python train.py --n_layer=14 --d_model=576 --n_head=9 --n_kv_head=9 --head_dim=64 --d_mlp=2304 --vocab_size=8192 --activation="squared_relu" --norm="rmsnorm" --norm_place="pre" --norm_eps=1e-05 --positions="rope" --rope_base=10000.0 --rope_fraction=1.0 --qk_norm=true --attn_scale=0.157 --bias="none" --tie_embeddings=false --parallel_block=false --extras=["capped logits"] --init="normal" --init_std_qkv=0.019 --init_std_o=0.0 --init_std_up=0.019 --init_std_down=0.0 --optimizer="muon_variant" --lr=0.00231 --lr_mult_down=1.5 --beta1=0.9 --lr_head=0.00486 --grad_clip=1.0 --warmup_steps=0 --schedule="wsd" --decay_fraction=0.576 --decay_shape="pow" --final_lr_fraction=0.0 --batch_tokens=65536 --seq_len=512 --doc_mask=false --train_tokens=716900000 --steps=10940 --dataset="wikipedia_en"
MLP neurons of a small language model. Each row is named by its layer, matrix (up: input weights) and neuron, and shows model dimensions 128-223. Each number is 500 + 25 x the weight over its row's rms, rounded and kept within 0 to 999. Numbers have three digits each.
Before each neuron's rows, "fires in" lists the words (lower case) most often at its 100 highest values on Wikipedia text that the model never trained on. A number after a token or word is its count.

fires in: "3" 44, "4" 32, "5" 8
L7.up1857:459488483497536493521504493494487545479504475485506495508548439527513488543483477527477504495500513487459496470509492537508494473506445535537479495496539490507537508484494537503572510503486468466475475480495472515504484477493483494450490515528515497508535574527472484485544538461517505518

fires in: "to" 31, "team" 8, "must" 7, "force" 4
L7.up725:502511510484496499512513507452529486511515493479487482473483504517471537542511521507529514491505508482499491520522436465515471532509439486500464491499534473524566479526479464493461554518491509471486537485500487478535467463536493491513478473506477505502506509503519488515541477494477473513

fires in: "he" 30, "she" 6, "to" 5, "president" 5, "has" 5, "and" 5
L11.up1292:500525513452498503479467490562518563489501509509484463478517453517483516511503476507482452510520483471489507483492476505473508481501483471500469468501505490491529507518464472472496518482504494515497506486470511523490446482471477461516520530500570456492460536470478491494497531431521490480

fires in: "the" 64
L7.up1372:497500480469500465502505519494471512487513504504490486535485466475433506579471456494489514514508549484504556487517495503540486513508477478509496546476485473514474518533525492556496510510542501481507512514547483536555491490518501480542514501465471485490554579490457474503510490519485477508

fires in: "a" 31, "no" 14, "are" 7, "is" 5
L7.up826:507504500500476499492481512506477553495484502503501484484484478483490577484463485531536531478534536515452438525494520463504475455471486531504495484549528516552515520535508500535516520470499523505481449528475524532481495523447512566515486507476483509527514522504432460484529533474504533489

fires in: "2024" 14, "clt" 11, "2026" 9, "civic" 8, "2025" 8, "civitanova" 4
L7.up5:504500526501502518519519495514503490538477503510499535515503481465483494540510510493515535572477535503474516489551471528443479500489534513512554484472452491485505466523495435516511474490485469530483513525509514528537509495533478473487539559463490511495490472528472515528506536551579494481

fires in: "2016" 21, "2017" 16, "27" 8, "16" 6
L7.up1930:490538501517494456501520521511457542506462432479504512508533506482473504494540459510506521512522522462477443497523512466541481515525486478485503491504447545490540454513515470504478517539507458485521540481473490529450529495530541503509502514509503458482543465512463520502465487464492533518

fires in: "the" 29, "such" 13, "this" 8, "following" 8, "same" 7, "of" 6
L11.up570:538512470522493515502524526499510504530495508494498478509486516511529440485461517513453534488521495530537452547496474486490521500563513537507481463507491494488483518529497529502434531467476494506468476499523468535523506543462537482529505526504512510486480498467524520502472519510462502489

fires in: "of" 30, "other" 12, "others" 6, "no" 4
L7.up1429:491489516499486508478475498495473528484532455475482483500493483478514477504528518468480534507506512474463483548505526533462511521533538508469528504499497475507490505530507522523471484543508524456478472515532518475514516485439502499490474546510522516481517537511520487516473514509491509534

fires in: "has" 42, "had" 17, "have" 14, "having" 10, "also" 4
L11.up713:505499553475510481500515496496484487496468503467436507525539521494468482554492440471478510485496477476474453533488500517527499497465480499532484459506512467497452517502488486483531550497510497486466477512509494521529474521453465505481478523518502476480486494517513536523496541486536501460

fires in: "of" 18, "its" 15, "the" 8, "early" 7, "after" 6, "since" 6
L11.up458:462517496491509499549460511506501483502466508517463469462531497490507480494497492535523487511486520491557579537446437574519469438499469498512509452480485491486488512466482507501494483509491470508498496483482505490543506502512517460545492482453478492488481482474460498485474490499509514461

fires in: "to" 68, "also" 4
L7.up655:525516500510518498483477532453498504495501494505498498481464517504528481500493463480505481495454513474491499455511436501491485497525510504538499512478499500518481483490499501494519563536547530486456486486523477492486515516459539484517483530484491475469502529583508498529505497495529554467

fires in: "it" 24, "i" 22, "they" 11, "he" 10, "she" 6, "in" 5
L7.up1645:432499521529468503468535528543499544500542496505519491516481520485473513523482511551519477541457495454481515476487502468523477507497520560495515521489487524537512502487474473527510455546529533473433480492464494485479498471519503508500479529481534477493495490480469552472498525466521501522

fires in: "united" 30, "american" 25
L7.up1019:483493496522487516511497505515505517478505480498485504484488479522468473525537508479463496485480532472526523499514509503535512490514511475522566556488520487472525508514508463477507471516501500497527451473460497523475517517500506458488512522536491529551464480500516481494470527512474493456

fires in: "been" 19, "had" 14, "bronze" 8, "be" 7, "would" 7
L7.up1791:529529456514481513514507538478518501542541511499488448485528518481496465500468481471476496502509483474437504466513509522523501503452526505514509555473492490481479464544527428489492537525468516493499491513548491489514515489531477520494537476477509505499491493520540508527526508491555511473

fires in: "military" 14, "qarabağ" 14, "army" 13, "1948" 5, "1955" 4, "v" 4
L7.up764:454502482462511453512539465510464471473508521456480492517498480503422463532481452517546462495491489473488521490503479460538502498505500520527525520494502510528485500477523504481516514536522474447502498474501527509519525475476506546513514491520505506514528429501542510483537522521505508464

fires in: "is" 24, "are" 8, "was" 6, "3" 4, "2" 4, "1" 4
L11.up116:514497501503484477504471514499456535501538503503482522551518490529494486500459488445490534489517438564519530521532489532477478463510497516533499503552468513520500483477537551492520528468499510549511501477534493507521512462482482488488538480484526507519523501552506488455464469484447455506